{
  "n_layer": 10,
  "d_model": 192,
  "n_head": 3,
  "n_kv_head": 3,
  "head_dim": 64,
  "d_mlp": 768,
  "vocab_size": 4409,
  "activation": "gelu",
  "norm": "layernorm",
  "norm_place": "pre",
  "norm_eps": 1e-05,
  "positions": "learned+rope",
  "rope_base": 67300.0,
  "rope_fraction": 0.25,
  "qk_norm": false,
  "attn_scale": 0.125,
  "bias": "all",
  "tie_embeddings": false,
  "parallel_block": true,
  "init": "trunc",
  "init_std_qkv": 0.0442,
  "init_std_o": 0.00989,
  "init_std_up": 0.0442,
  "init_std_down": 0.00494,
  "init_out_by_depth": true,
  "optimizer": "muon_variant",
  "lr": 0.00192,
  "lr_mult_down": 3.0,
  "beta1": 0.95,
  "lr_head": 0.00785,
  "warmup_steps": 200,
  "schedule": "wsd",
  "decay_fraction": 0.376,
  "decay_shape": "linear",
  "final_lr_fraction": 0.0,
  "batch_tokens": 32768,
  "seq_len": 512,
  "doc_mask": true,
  "train_tokens": 136200000,
  "steps": 4157,
  "dataset": "wikipedia_en"
}
MLP neurons of a small language model. Each row is named by its layer, matrix (up: input weights) and neuron, and shows model dimensions 16-79. Each number is 200 + 30 x the weight over its row's rms, rounded and kept within 0 to 999.
Before each neuron's rows, "fires in" lists the words (lower case) most often at its 100 highest values on Wikipedia text that the model never trained on.

fires in: "to", "not", "can", "cannot"
L2.up279,255,247,165,182,199,244,204,229,235,215,165,188,226,181,182,156,204,214,174,168,221,159,203,185,186,168,182,222,136,175,220,165,196,173,178,167,194,220,186,243,186,166,211,190,170,184,181,227,212,213,250,182,178,194,211,234,187,169,198,186,216,191,156,168

fires in: "a", "of", "s", "assistant"
L6.up621,179,134,166,220,193,209,222,207,160,199,235,152,181,216,195,203,161,222,234,179,224,220,193,188,191,220,217,200,241,244,148,172,179,213,199,155,225,225,149,267,214,201,190,119,200,198,177,211,195,224,227,185,182,200,179,259,238,181,214,224,185,181,185,253

fires in: "as", "of", "its", "simulators", "designated", "renamed"
L2.up253,224,215,209,184,192,220,165,242,212,238,195,171,245,209,239,163,204,238,237,203,131,229,232,213,229,182,142,212,217,153,222,191,179,193,262,196,182,188,207,195,158,167,210,185,194,205,264,167,223,192,274,206,202,197,196,181,223,195,225,197,173,128,208,208

fires in: "to", "at", "in", "of", "if", "on"
L6.up442,212,186,174,204,221,180,221,248,179,142,185,202,184,193,198,245,194,245,171,216,175,195,213,223,216,134,100,222,166,191,199,204,218,216,224,218,175,190,235,213,166,160,192,188,156,193,218,224,199,203,241,244,150,217,194,169,177,128,142,179,209,208,198,197

fires in: "to", "for", "by"
L2.up71,236,169,258,221,228,222,177,198,156,132,198,164,199,203,213,198,244,171,205,174,235,220,244,209,205,209,183,176,224,211,204,174,177,145,231,249,202,177,229,247,246,188,211,186,172,243,237,138,145,246,232,248,141,203,218,199,222,233,202,181,186,213,202,220

fires in: "began", "an", "started", "to", "met", "continued"
L6.up389,154,212,218,158,227,226,164,210,179,204,221,252,198,195,173,167,212,238,177,143,235,242,236,175,134,220,225,184,182,203,153,152,223,199,184,175,179,200,166,200,220,159,215,187,198,196,207,182,175,185,221,172,168,185,206,239,200,176,194,192,246,223,212,229

fires in: "of", "in"
L5.up227,219,220,224,146,198,160,247,208,164,203,197,235,193,147,234,219,174,219,204,181,179,197,218,202,213,254,139,151,192,238,209,222,253,215,229,218,188,226,204,189,190,190,201,212,132,162,255,255,232,219,152,197,231,201,206,208,212,176,237,222,235,249,190,270

fires in: "at", "on", "under", "by", "in"
L5.up37,205,195,242,194,236,211,158,217,182,186,197,216,184,163,230,230,151,232,180,198,256,183,206,219,178,211,184,233,185,286,224,203,202,233,163,196,175,223,230,179,168,206,192,143,177,142,162,185,178,218,183,211,187,249,251,208,202,227,140,153,161,212,131,171

fires in: "for", "on", "disabled"
L5.up618,151,220,203,200,186,246,213,136,197,246,232,158,186,212,191,203,177,233,174,204,189,189,190,197,198,176,194,265,152,193,162,176,187,206,192,193,173,203,172,168,203,206,181,184,209,166,242,189,156,172,215,254,131,210,205,162,202,216,171,192,213,234,157,238

fires in: "of", "and", "to", "on", "information", "from"
L5.up199,236,168,196,238,249,207,168,203,215,156,258,177,233,232,250,195,281,239,181,139,204,240,239,243,164,170,188,217,193,247,219,204,254,189,166,228,221,223,230,144,215,199,197,223,259,138,181,243,156,188,159,273,172,186,217,235,186,175,219,179,182,203,213,224

fires in: "no", "9", "3", "0"
L6.up31,190,207,168,219,203,227,219,194,185,156,195,192,262,197,199,227,227,174,262,196,217,213,184,236,134,233,185,192,219,161,209,185,188,217,209,179,226,199,208,209,207,182,193,184,142,224,212,212,226,194,213,223,165,256,222,229,176,189,180,185,203,181,183,237

fires in: "to", "or", "and", "the"
L5.up294,246,174,220,158,217,215,169,184,180,192,212,104,203,202,182,249,234,199,197,229,199,148,254,175,242,175,135,215,205,236,215,168,183,179,205,202,150,212,233,175,219,233,245,226,209,229,211,197,194,225,210,218,181,195,171,216,222,175,173,264,191,195,169,217

fires in: "is", "was", "were", "may", "did", "sites"
L2.up572,165,202,209,134,206,201,220,149,178,164,222,217,234,194,200,229,194,212,232,232,213,218,209,203,203,168,191,246,242,198,230,188,225,174,177,217,235,186,147,175,182,256,201,210,210,104,193,163,215,171,148,195,206,228,159,249,207,181,200,208,241,215,158,149

fires in: "of", "i", "iv"
L5.up734,196,203,253,162,260,206,231,237,181,270,238,225,179,232,199,207,199,164,237,195,237,147,225,229,211,230,196,226,197,253,177,193,182,182,248,140,194,257,223,199,183,131,190,258,147,206,226,223,243,217,224,165,179,180,204,150,234,150,184,212,217,232,211,209

fires in: "as", "votes", "length", "arjuna", "1"
L2.up47,229,194,171,159,199,178,168,201,183,249,173,163,202,266,200,180,215,196,146,222,188,223,175,151,142,242,234,227,185,190,205,202,166,191,316,204,217,172,202,221,148,179,137,179,179,202,189,209,207,179,200,201,146,208,254,167,182,218,229,229,263,210,157,235

fires in: "such", "on", "other", "in", "various", "providing"
L2.up163,278,228,251,223,199,209,230,168,174,188,201,240,192,182,223,160,165,181,208,198,152,231,181,230,255,222,161,163,227,241,237,210,228,208,188,209,228,202,266,205,155,219,145,120,218,194,173,211,234,221,141,240,179,211,166,207,199,144,191,205,210,181,170,182

fires in: "a", "tamil", "kondapuram"
L5.up600,175,222,185,216,251,228,233,191,164,219,186,198,222,196,249,171,202,153,246,214,245,220,231,194,183,203,202,198,222,166,198,162,202,192,168,211,190,189,157,219,132,183,195,224,154,208,202,201,174,238,176,181,168,198,160,210,244,177,241,167,185,204,168,205

fires in: "would", "to", "is", "was", "will", "could"
L5.up214,201,203,158,155,230,224,193,157,151,276,194,188,231,202,219,178,209,243,206,186,189,201,247,220,157,199,178,274,205,243,182,217,204,214,122,155,228,152,167,230,225,177,159,174,165,166,202,222,198,195,159,194,188,208,186,218,235,190,215,221,221,211,250,184

fires in: "i", "to", "you", "weichel", "if"
L2.up315,218,209,199,197,195,198,231,202,183,212,187,175,185,224,240,207,233,200,183,237,196,177,189,227,167,187,153,210,212,163,207,164,218,223,249,171,203,213,219,212,221,141,148,212,174,193,186,218,190,197,196,158,200,236,244,167,161,202,162,191,186,206,116,237

fires in: "the", "two", "both", "four", "its", "their"
L2.up273,275,222,251,178,185,225,196,196,148,231,174,226,188,226,182,163,194,216,225,207,215,203,182,236,249,171,213,178,211,233,227,177,175,209,227,234,230,157,169,247,209,202,201,217,232,223,221,176,186,188,175,199,245,197,133,199,235,178,262,199,204,223,201,244

fires in: "to", "oglu", "cannot", "s", "doubt"
L2.up173,244,247,187,179,206,215,216,203,236,158,195,189,196,267,204,197,173,195,205,197,202,225,139,240,203,175,204,170,165,210,175,156,220,135,216,179,166,201,227,238,200,132,163,193,241,159,235,228,183,230,240,193,139,242,218,120,204,211,179,183,197,175,184,199

fires in: "was", "is", "were", "are"
L5.up325,160,186,190,185,243,255,150,143,158,232,237,170,197,174,255,190,225,227,236,213,232,232,231,266,148,213,236,275,202,229,217,184,193,158,137,155,182,181,202,186,191,214,165,207,227,161,210,209,194,183,200,181,157,175,199,213,198,227,203,195,258,234,180,195

fires in: "the", "to"
L5.up745,197,164,191,170,217,244,147,201,168,177,192,230,207,159,256,200,195,197,193,167,187,159,207,242,211,190,233,228,196,209,217,219,239,189,198,235,203,206,227,202,173,175,178,207,187,181,178,208,197,178,143,227,137,205,218,182,202,196,214,180,175,203,188,140

fires in: "they", "it", "is", "serves", "was"
L2.up408,193,184,193,255,194,257,180,184,191,204,187,242,237,179,170,227,238,203,200,195,187,221,139,197,225,158,152,205,182,196,154,248,214,215,198,130,122,203,195,176,198,210,173,204,177,218,207,214,226,245,189,174,190,244,142,221,234,167,240,189,212,181,156,228

fires in: "are", "is", "without", "to", "for", "were"
L6.up421,185,224,246,239,172,269,176,174,204,212,192,180,195,208,193,218,193,152,221,135,197,197,226,197,227,181,176,206,172,195,187,192,234,197,185,140,195,187,173,221,223,206,200,219,202,207,246,203,149,210,247,200,161,221,200,172,244,202,177,179,234,249,144,158

fires in: "is", "a", "was", "an"
L6.up79,231,196,165,222,161,232,176,207,157,194,222,250,212,158,225,183,177,247,209,220,164,176,204,148,170,194,200,189,189,242,225,230,235,174,169,210,289,251,146,235,221,139,218,232,218,187,154,250,160,170,204,209,185,178,167,244,216,193,182,231,220,169,229,207

fires in: "by", "with", "from", "of", "for", "are"
L6.up30,149,219,208,242,263,249,211,209,233,220,233,196,198,188,214,230,124,178,248,197,214,194,261,208,183,191,148,200,241,192,223,181,215,204,205,126,206,230,169,209,219,191,201,217,184,169,203,201,181,229,211,202,181,252,210,206,219,161,148,189,201,208,163,206

fires in: "was", "is", "were"
L6.up8,174,185,239,217,210,180,203,173,191,208,162,189,191,288,218,192,197,175,237,145,240,226,254,177,194,206,194,204,221,211,208,154,280,235,162,219,217,187,193,232,222,163,161,233,164,225,265,239,165,180,166,201,136,234,197,195,176,204,197,213,153,217,224,233

fires in: "a"
L5.up739,218,160,210,190,231,184,201,190,235,186,201,184,255,233,215,151,178,207,198,166,210,204,171,213,166,232,163,198,169,181,162,142,228,175,202,253,181,205,186,189,215,131,210,230,172,233,203,181,211,148,217,185,236,207,253,206,181,216,253,202,229,202,214,207

fires in: "to"
L2.up147,260,187,171,153,173,252,184,220,158,196,147,204,162,238,198,188,175,173,201,172,186,191,188,170,213,238,188,267,147,223,201,209,196,232,195,242,195,203,178,173,210,191,224,146,190,203,216,161,249,230,127,219,191,222,167,227,214,199,179,196,199,215,158,205

fires in: "is", "was", "as", "in", "originally", "renamed"
L2.up35,182,235,186,200,186,197,158,183,189,246,221,172,193,164,221,166,210,245,172,192,200,208,210,240,240,207,186,240,255,206,196,181,221,199,178,228,242,229,174,184,291,151,167,207,178,207,243,244,236,177,204,209,239,174,188,234,187,194,222,172,183,202,203,175

fires in: "as", "due", "unable"
L6.up144,157,213,180,216,167,228,184,236,229,168,212,200,239,126,195,192,214,185,219,183,253,233,154,226,221,227,179,174,214,176,226,229,234,177,196,167,243,242,266,156,206,186,198,227,167,184,190,169,260,217,216,207,133,180,208,231,206,199,179,200,231,193,155,201

fires in: "on", "offensive", "about", "of"
L2.up144,206,182,175,197,187,250,250,189,239,213,166,197,193,189,224,240,225,235,154,234,255,207,211,200,221,163,188,204,228,190,195,178,200,192,178,210,204,188,203,147,203,268,211,200,179,186,239,205,137,224,166,203,140,188,151,180,252,200,197,159,197,171,186,203

fires in: "with", "and", "like", "by", "content", "algorithms"
L2.up707,194,222,221,178,243,246,182,197,182,218,171,233,243,192,138,207,169,179,226,194,229,224,212,227,165,270,198,250,221,211,205,228,179,143,187,218,202,236,162,186,196,228,180,196,236,205,213,157,164,251,237,198,165,207,248,158,212,200,200,195,200,200,190,228

fires in: "of", "following", "during", "after", "when", "line"
L2.up496,181,234,156,208,228,194,162,156,259,245,187,174,255,178,182,232,195,208,210,194,162,204,151,202,156,259,198,219,237,252,200,168,257,230,229,190,186,225,193,141,158,174,196,264,200,212,235,181,209,242,201,195,196,251,169,206,190,253,205,147,213,172,232,187

fires in: "to", "was", "as", "is", "after"
L2.up123,211,264,212,193,187,267,162,192,211,228,203,242,192,185,235,239,232,213,175,166,196,195,170,259,240,203,162,253,240,186,194,237,192,166,207,165,217,196,208,200,149,188,197,244,170,199,233,158,203,189,194,177,130,253,199,250,214,193,242,229,203,235,234,169

fires in: "as", "by", "of", "at", "algorithms"
L2.up421,222,223,178,214,204,226,200,222,194,182,146,219,196,189,203,203,186,192,137,204,212,171,208,216,148,244,196,199,218,249,191,204,181,256,196,209,149,197,202,218,160,212,157,217,206,195,200,204,173,223,198,237,200,239,174,176,203,183,168,243,243,202,160,223

fires in: "by", "of", "in", "warsaw", "education"
L2.up349,219,227,183,184,165,206,177,191,231,199,173,234,166,194,193,255,122,191,221,184,141,207,178,210,182,218,225,252,214,197,195,202,216,175,164,173,211,192,207,179,181,161,188,138,161,167,179,198,224,186,178,180,176,191,228,154,212,164,208,159,192,158,166,265

fires in: "in", "of", "and"
L5.up488,253,177,198,218,192,221,203,194,205,229,172,175,218,186,186,268,201,208,213,172,187,206,201,261,223,191,192,210,188,203,241,227,167,214,120,240,121,205,216,158,189,216,200,204,225,240,247,170,179,223,186,225,219,243,179,180,166,176,224,150,228,255,122,185

fires in: "the", "of", "to"
L5.up504,227,227,216,247,197,200,192,251,217,209,174,155,200,235,238,213,217,248,251,168,235,163,214,226,164,165,159,207,185,182,168,164,196,162,193,220,201,185,176,241,202,195,191,208,165,189,218,194,171,205,200,180,194,159,150,219,231,136,136,231,226,198,177,187

fires in: "as", "was", "is", "appointed"
L6.up5,176,193,187,217,161,158,189,172,173,225,240,206,209,162,215,140,160,207,274,158,199,202,215,254,200,191,165,181,276,195,183,149,248,209,177,185,178,214,231,161,186,185,268,204,211,171,182,245,197,205,215,212,230,215,148,219,249,224,229,215,225,199,254,190

fires in: "of", "to", "when", "mimeograph", "wyatt"
L2.up377,192,190,243,204,185,171,203,181,171,243,191,179,183,203,158,146,195,208,145,194,174,204,151,190,191,213,190,223,239,268,181,169,238,232,246,223,149,202,181,177,230,198,242,180,205,238,296,138,163,193,177,206,212,235,161,190,175,215,167,206,182,198,173,229

fires in: "and"
L5.up390,245,225,194,167,206,202,143,215,180,188,180,215,208,209,158,228,257,222,275,163,217,214,198,196,192,180,265,203,196,280,204,260,188,200,199,161,202,111,194,195,193,156,199,186,203,219,212,209,207,191,170,195,207,247,206,236,199,147,206,215,268,254,178,144

fires in: "was", "would", "could", "existed"
L5.up765,234,209,231,241,209,207,178,145,128,189,192,234,151,173,180,181,269,193,252,184,169,286,209,214,239,239,210,227,156,181,230,197,201,190,273,203,170,204,187,187,242,191,184,196,145,222,145,167,172,202,225,215,213,224,247,219,216,197,183,179,235,228,203,208

fires in: "but", "as", "career", "against"
L2.up504,224,214,181,122,179,214,214,206,193,197,233,181,201,180,214,215,179,191,199,207,218,200,207,183,185,177,195,217,188,172,168,222,225,170,232,220,270,175,151,156,130,206,193,163,171,193,159,273,195,190,199,226,203,199,242,186,220,136,217,141,231,153,166,157

fires in: "by", "for", "with", "of", "strategic"
L6.up713,212,181,201,192,216,177,217,194,198,190,222,212,224,226,233,199,139,190,232,229,145,218,210,158,192,197,192,208,229,180,219,168,224,190,212,196,191,233,211,147,192,199,120,195,207,159,204,216,189,188,216,202,225,200,182,183,233,193,165,236,172,203,201,191

fires in: "was", "is"
L2.up106,192,165,254,220,197,219,153,152,208,248,234,201,250,249,185,235,237,187,215,228,227,244,249,183,247,221,163,226,152,198,245,169,216,146,191,151,187,216,193,188,190,189,142,185,202,199,162,180,217,161,173,195,139,220,168,220,173,148,223,146,219,182,210,260

fires in: "by", "son", "gebhard", "buddhist", "king", "other"
L5.up513,162,251,216,162,214,257,206,208,240,209,222,213,186,186,194,162,142,208,229,171,182,204,213,224,232,156,144,187,198,166,188,221,157,230,195,180,207,203,175,158,170,212,234,258,132,179,229,191,177,233,184,187,186,179,245,145,202,157,211,205,265,203,230,231

fires in: "to", "of", "create", "operating"
L2.up527,252,210,212,217,203,247,160,207,199,199,160,192,212,228,159,219,166,222,206,214,187,247,192,195,219,225,152,166,238,172,210,192,209,141,198,193,236,186,210,234,151,194,194,226,213,190,155,214,192,187,223,213,206,239,145,196,181,262,220,191,167,167,204,174

fires in: "an"
L6.up313,183,162,174,185,165,203,182,223,193,188,256,148,206,187,221,211,235,193,173,176,184,186,198,203,221,225,197,206,237,154,175,196,182,235,197,254,254,166,217,213,215,213,226,139,182,188,241,159,186,240,239,157,160,171,209,230,220,132,174,215,250,202,169,183

fires in: "an", "first", "any", "only"
L6.up37,191,203,202,182,231,211,192,193,197,176,252,202,206,252,230,185,184,162,223,168,209,212,180,180,230,211,190,230,175,237,170,203,197,249,225,183,203,189,154,214,263,193,216,194,170,165,215,185,200,188,242,223,207,196,177,203,233,212,163,228,217,149,203,166

fires in: "is", "have", "has", "was"
L5.up603,195,133,238,179,160,239,243,172,217,247,183,176,238,222,177,222,210,199,203,168,235,164,175,194,254,204,164,210,179,179,164,249,176,185,179,207,183,229,132,182,202,181,193,188,192,189,220,218,234,180,217,200,147,233,190,207,193,155,252,149,244,190,155,195

fires in: "was", "were", "by", "in", "with", "are"
L5.up12,157,202,229,171,215,194,170,265,143,212,290,212,199,193,154,202,189,184,245,191,232,210,248,246,229,222,152,192,219,184,182,176,244,195,215,212,223,222,171,230,202,165,204,174,197,211,207,162,162,169,218,188,124,238,153,253,199,211,167,158,225,243,194,207

fires in: "to", "clothing"
L2.up390,234,173,208,141,190,239,200,215,145,192,190,200,238,194,219,175,242,199,241,231,202,174,192,199,155,201,184,277,189,208,138,189,217,203,202,235,169,190,164,171,182,190,221,158,239,198,217,212,234,185,196,182,157,163,195,207,247,197,191,154,232,192,263,200

fires in: "of", "in", "who"
L2.up360,207,216,228,214,199,257,204,157,210,179,176,272,176,217,176,242,206,184,217,162,179,238,217,206,189,208,165,127,217,224,241,168,218,199,156,191,199,212,206,211,156,223,184,228,159,211,166,182,227,196,249,246,209,203,183,199,213,189,237,201,219,230,195,118

fires in: "as", "law", "hope"
L5.up13,166,224,220,250,166,174,204,189,198,214,196,238,189,156,210,165,162,251,217,164,216,260,187,208,180,230,179,180,205,185,170,206,205,227,193,189,184,225,238,170,177,151,173,243,160,229,150,186,226,215,208,211,207,179,158,209,237,167,208,149,174,192,238,194

fires in: "after", "until", "announced", "however", "to", "sunday"
L5.up546,162,214,218,134,262,175,224,172,222,237,162,202,176,194,225,204,184,188,155,196,190,186,217,179,207,211,158,207,180,190,200,204,237,170,222,199,199,220,183,213,234,137,187,206,144,129,182,231,211,230,193,150,89,197,232,221,209,199,223,187,227,233,232,202

fires in: "by", "most", "other", "idea", "semi", "after"
L2.up226,224,154,247,186,238,238,229,202,165,213,216,228,170,234,211,183,165,152,227,159,127,214,199,240,220,235,188,196,195,245,216,224,177,180,248,210,236,214,195,173,221,187,206,184,125,253,231,204,158,174,178,203,181,201,188,189,196,156,160,203,243,195,194,191

fires in: "of", "moore", "staircase"
L5.up636,196,211,231,195,239,223,212,138,164,210,244,200,237,241,209,208,218,162,218,196,190,203,209,159,148,207,256,227,149,202,215,179,244,182,200,209,120,229,205,186,223,209,241,214,204,209,184,202,251,196,173,236,190,191,185,224,180,223,165,212,214,223,173,272

fires in: "is", "and", "still", "to", "website", "additionally"
L2.up187,174,223,241,196,171,203,261,187,251,194,199,245,213,237,198,251,123,237,163,121,229,226,209,210,211,202,173,207,223,246,179,246,197,158,219,250,193,187,178,235,221,205,222,184,167,196,201,160,141,173,158,204,119,198,193,206,202,203,191,173,155,216,189,196

fires in: "of", "louis", "extended", "renamed", "brazil"
L2.up492,222,190,201,212,212,128,221,226,227,199,156,193,207,178,187,169,193,174,222,218,189,228,224,182,161,256,198,199,210,194,227,213,208,197,254,169,210,197,197,212,214,139,202,203,211,209,178,224,210,224,242,223,154,161,167,173,228,188,191,168,198,205,198,271

fires in: "as"
L5.up209,122,217,144,144,180,207,177,209,178,192,254,213,199,200,208,172,185,246,252,220,191,205,217,193,194,234,177,188,177,162,212,276,218,174,223,178,186,194,230,212,161,214,160,203,174,188,243,172,168,178,195,233,225,201,193,191,192,189,205,161,191,199,236,196

fires in: "a"
L6.up669,185,141,185,159,235,176,192,199,232,193,178,162,188,222,240,142,207,131,200,211,181,216,206,187,183,214,197,263,222,200,207,154,139,207,176,227,191,216,202,260,212,187,185,151,227,204,178,212,177,224,164,169,203,186,184,250,184,177,240,160,166,211,190,199

fires in: "later", "of", "early", "few", "april", "late"
L2.up371,150,126,230,293,216,148,151,218,229,263,165,200,232,213,243,172,221,156,179,182,171,184,225,258,204,192,148,187,195,201,192,171,229,158,180,200,207,238,171,216,208,151,181,198,153,218,206,187,196,217,238,192,161,215,204,193,168,135,172,200,203,259,174,174

fires in: "a", "the", "her", "his"
L2.up564,185,168,197,213,225,195,188,182,109,156,174,248,184,209,202,211,217,214,192,166,189,262,255,180,227,228,166,176,233,241,209,177,182,190,180,262,154,157,160,238,216,159,175,224,175,181,252,226,148,196,224,210,175,219,192,215,216,206,235,186,221,199,250,229

fires in: "to", "by", "in", "since", "while", "because"
L5.up598,196,198,209,241,262,215,142,154,242,236,227,170,179,189,242,210,198,229,213,176,204,187,136,199,206,225,177,208,203,194,195,212,206,199,212,214,175,177,201,166,165,147,174,213,172,184,227,151,234,231,235,237,135,187,203,221,260,215,195,246,215,225,238,203

fires in: "while", "however", "although", "though", "christ", "prejudice"
L2.up432,198,242,203,208,190,188,200,199,177,175,286,200,210,216,199,207,150,170,233,140,184,170,196,165,188,204,238,246,237,166,161,187,198,169,173,179,178,207,177,169,242,204,225,184,189,191,126,187,225,176,168,238,203,246,208,154,195,183,157,185,224,154,210,214

fires in: "january", "one", "which", "to", "february", "march"
L2.up567,242,212,221,174,205,167,241,206,188,159,242,166,213,221,174,207,166,213,199,171,266,222,224,181,174,245,168,256,181,166,194,224,157,209,188,190,176,212,225,246,204,227,231,224,191,210,148,214,156,188,219,229,178,173,246,201,180,183,189,177,269,239,176,158

fires in: "the", "s"
L5.up255,237,171,206,215,170,156,228,199,193,194,189,227,236,187,183,177,169,177,220,222,238,235,167,190,182,170,229,186,239,229,134,191,250,144,156,250,205,205,234,205,151,177,243,193,194,240,202,171,194,276,222,174,191,197,203,234,148,237,224,165,227,193,165,178

fires in: "the", "a", "as"
L6.up370,157,176,185,231,259,261,176,200,143,217,186,187,172,215,223,182,191,198,163,212,172,252,174,224,176,228,153,226,212,214,153,172,175,163,122,214,162,162,257,240,197,198,198,234,173,163,199,197,177,219,178,245,217,154,211,203,222,188,162,232,149,177,214,130

fires in: "of"
L2.up650,195,202,187,225,232,235,177,164,233,187,243,215,242,251,206,189,228,162,217,198,212,231,238,171,181,200,181,148,207,168,198,198,200,147,171,224,130,186,193,232,230,140,238,234,209,263,188,173,156,199,226,173,188,126,223,221,188,186,180,191,209,202,202,164

fires in: "is", "are", "were", "was"
L5.up322,257,185,185,158,177,237,164,173,209,209,221,226,240,207,201,285,216,237,205,163,199,205,242,261,174,195,259,196,184,203,219,166,227,187,163,194,233,160,179,205,210,195,169,275,219,228,216,192,174,161,156,227,159,205,220,273,186,121,187,155,231,208,166,173

fires in: "an", "be", "beaten"
L5.up642,225,179,191,210,160,217,172,159,244,208,230,204,193,230,207,230,183,211,176,168,194,208,166,198,222,221,191,193,141,159,152,179,185,197,200,144,224,196,175,259,245,156,159,188,159,203,210,234,187,191,203,213,167,203,209,211,186,203,212,200,254,195,238,153

fires in: "would", "had", "will", "could", "intended"
L5.up84,202,199,221,249,201,169,187,172,180,207,188,213,142,233,180,187,240,168,247,215,217,196,195,193,218,166,195,210,203,209,224,172,205,128,186,201,213,164,164,161,249,242,215,190,211,177,194,129,196,216,208,194,186,241,190,211,243,205,232,190,266,169,160,199

fires in: "and", "from", "to", "also", "are", "did"
L5.up315,243,202,213,174,190,245,195,220,171,164,213,188,180,195,183,171,197,219,243,170,136,243,250,200,237,159,142,222,210,204,195,190,240,256,150,153,217,268,186,203,253,171,159,220,242,223,211,178,183,255,210,187,129,195,147,138,234,159,194,192,198,192,254,275

fires in: "to"
L6.up430,219,204,170,189,203,268,167,232,192,168,204,238,225,260,163,162,207,190,221,225,219,180,175,231,217,162,175,210,194,214,228,158,181,194,223,243,191,171,171,223,227,168,248,161,182,210,214,216,217,209,213,146,204,211,157,270,159,162,174,270,215,241,194,227

fires in: "of", "preceded", "younger", "older", "upper"
L2.up509,205,203,201,197,176,216,298,164,232,223,199,213,237,228,215,166,188,197,223,182,233,200,171,157,240,214,199,158,191,148,165,238,232,209,192,203,186,220,185,173,218,242,218,182,239,183,163,204,229,246,196,213,205,178,182,181,191,157,144,193,241,198,192,193

fires in: "from", "after", "at", "in"
L2.up581,199,210,187,232,177,159,219,187,166,215,191,230,229,201,247,227,175,201,221,143,190,264,248,209,235,192,184,199,217,260,180,245,248,197,155,194,208,240,255,223,189,231,235,243,225,196,232,206,162,132,187,220,183,226,219,192,232,219,164,215,196,217,185,165

fires in: "is", "has", "had", "all", "for", "have"
L6.up95,145,205,206,232,204,213,132,208,143,244,203,153,226,189,149,198,169,144,223,176,242,247,148,221,181,190,216,223,175,210,226,198,231,189,181,142,243,192,231,231,169,193,184,176,182,161,185,205,199,237,219,246,136,223,256,233,218,155,175,199,239,196,190,156

fires in: "with", "is", "was", "while", "as", "for"
L5.up327,150,200,211,248,227,176,170,114,202,176,235,210,172,144,188,217,207,188,193,179,257,206,215,209,238,197,160,187,200,186,217,118,239,231,214,177,229,249,182,198,199,217,154,231,164,157,265,228,188,172,241,155,175,228,201,210,208,214,151,258,181,213,212,177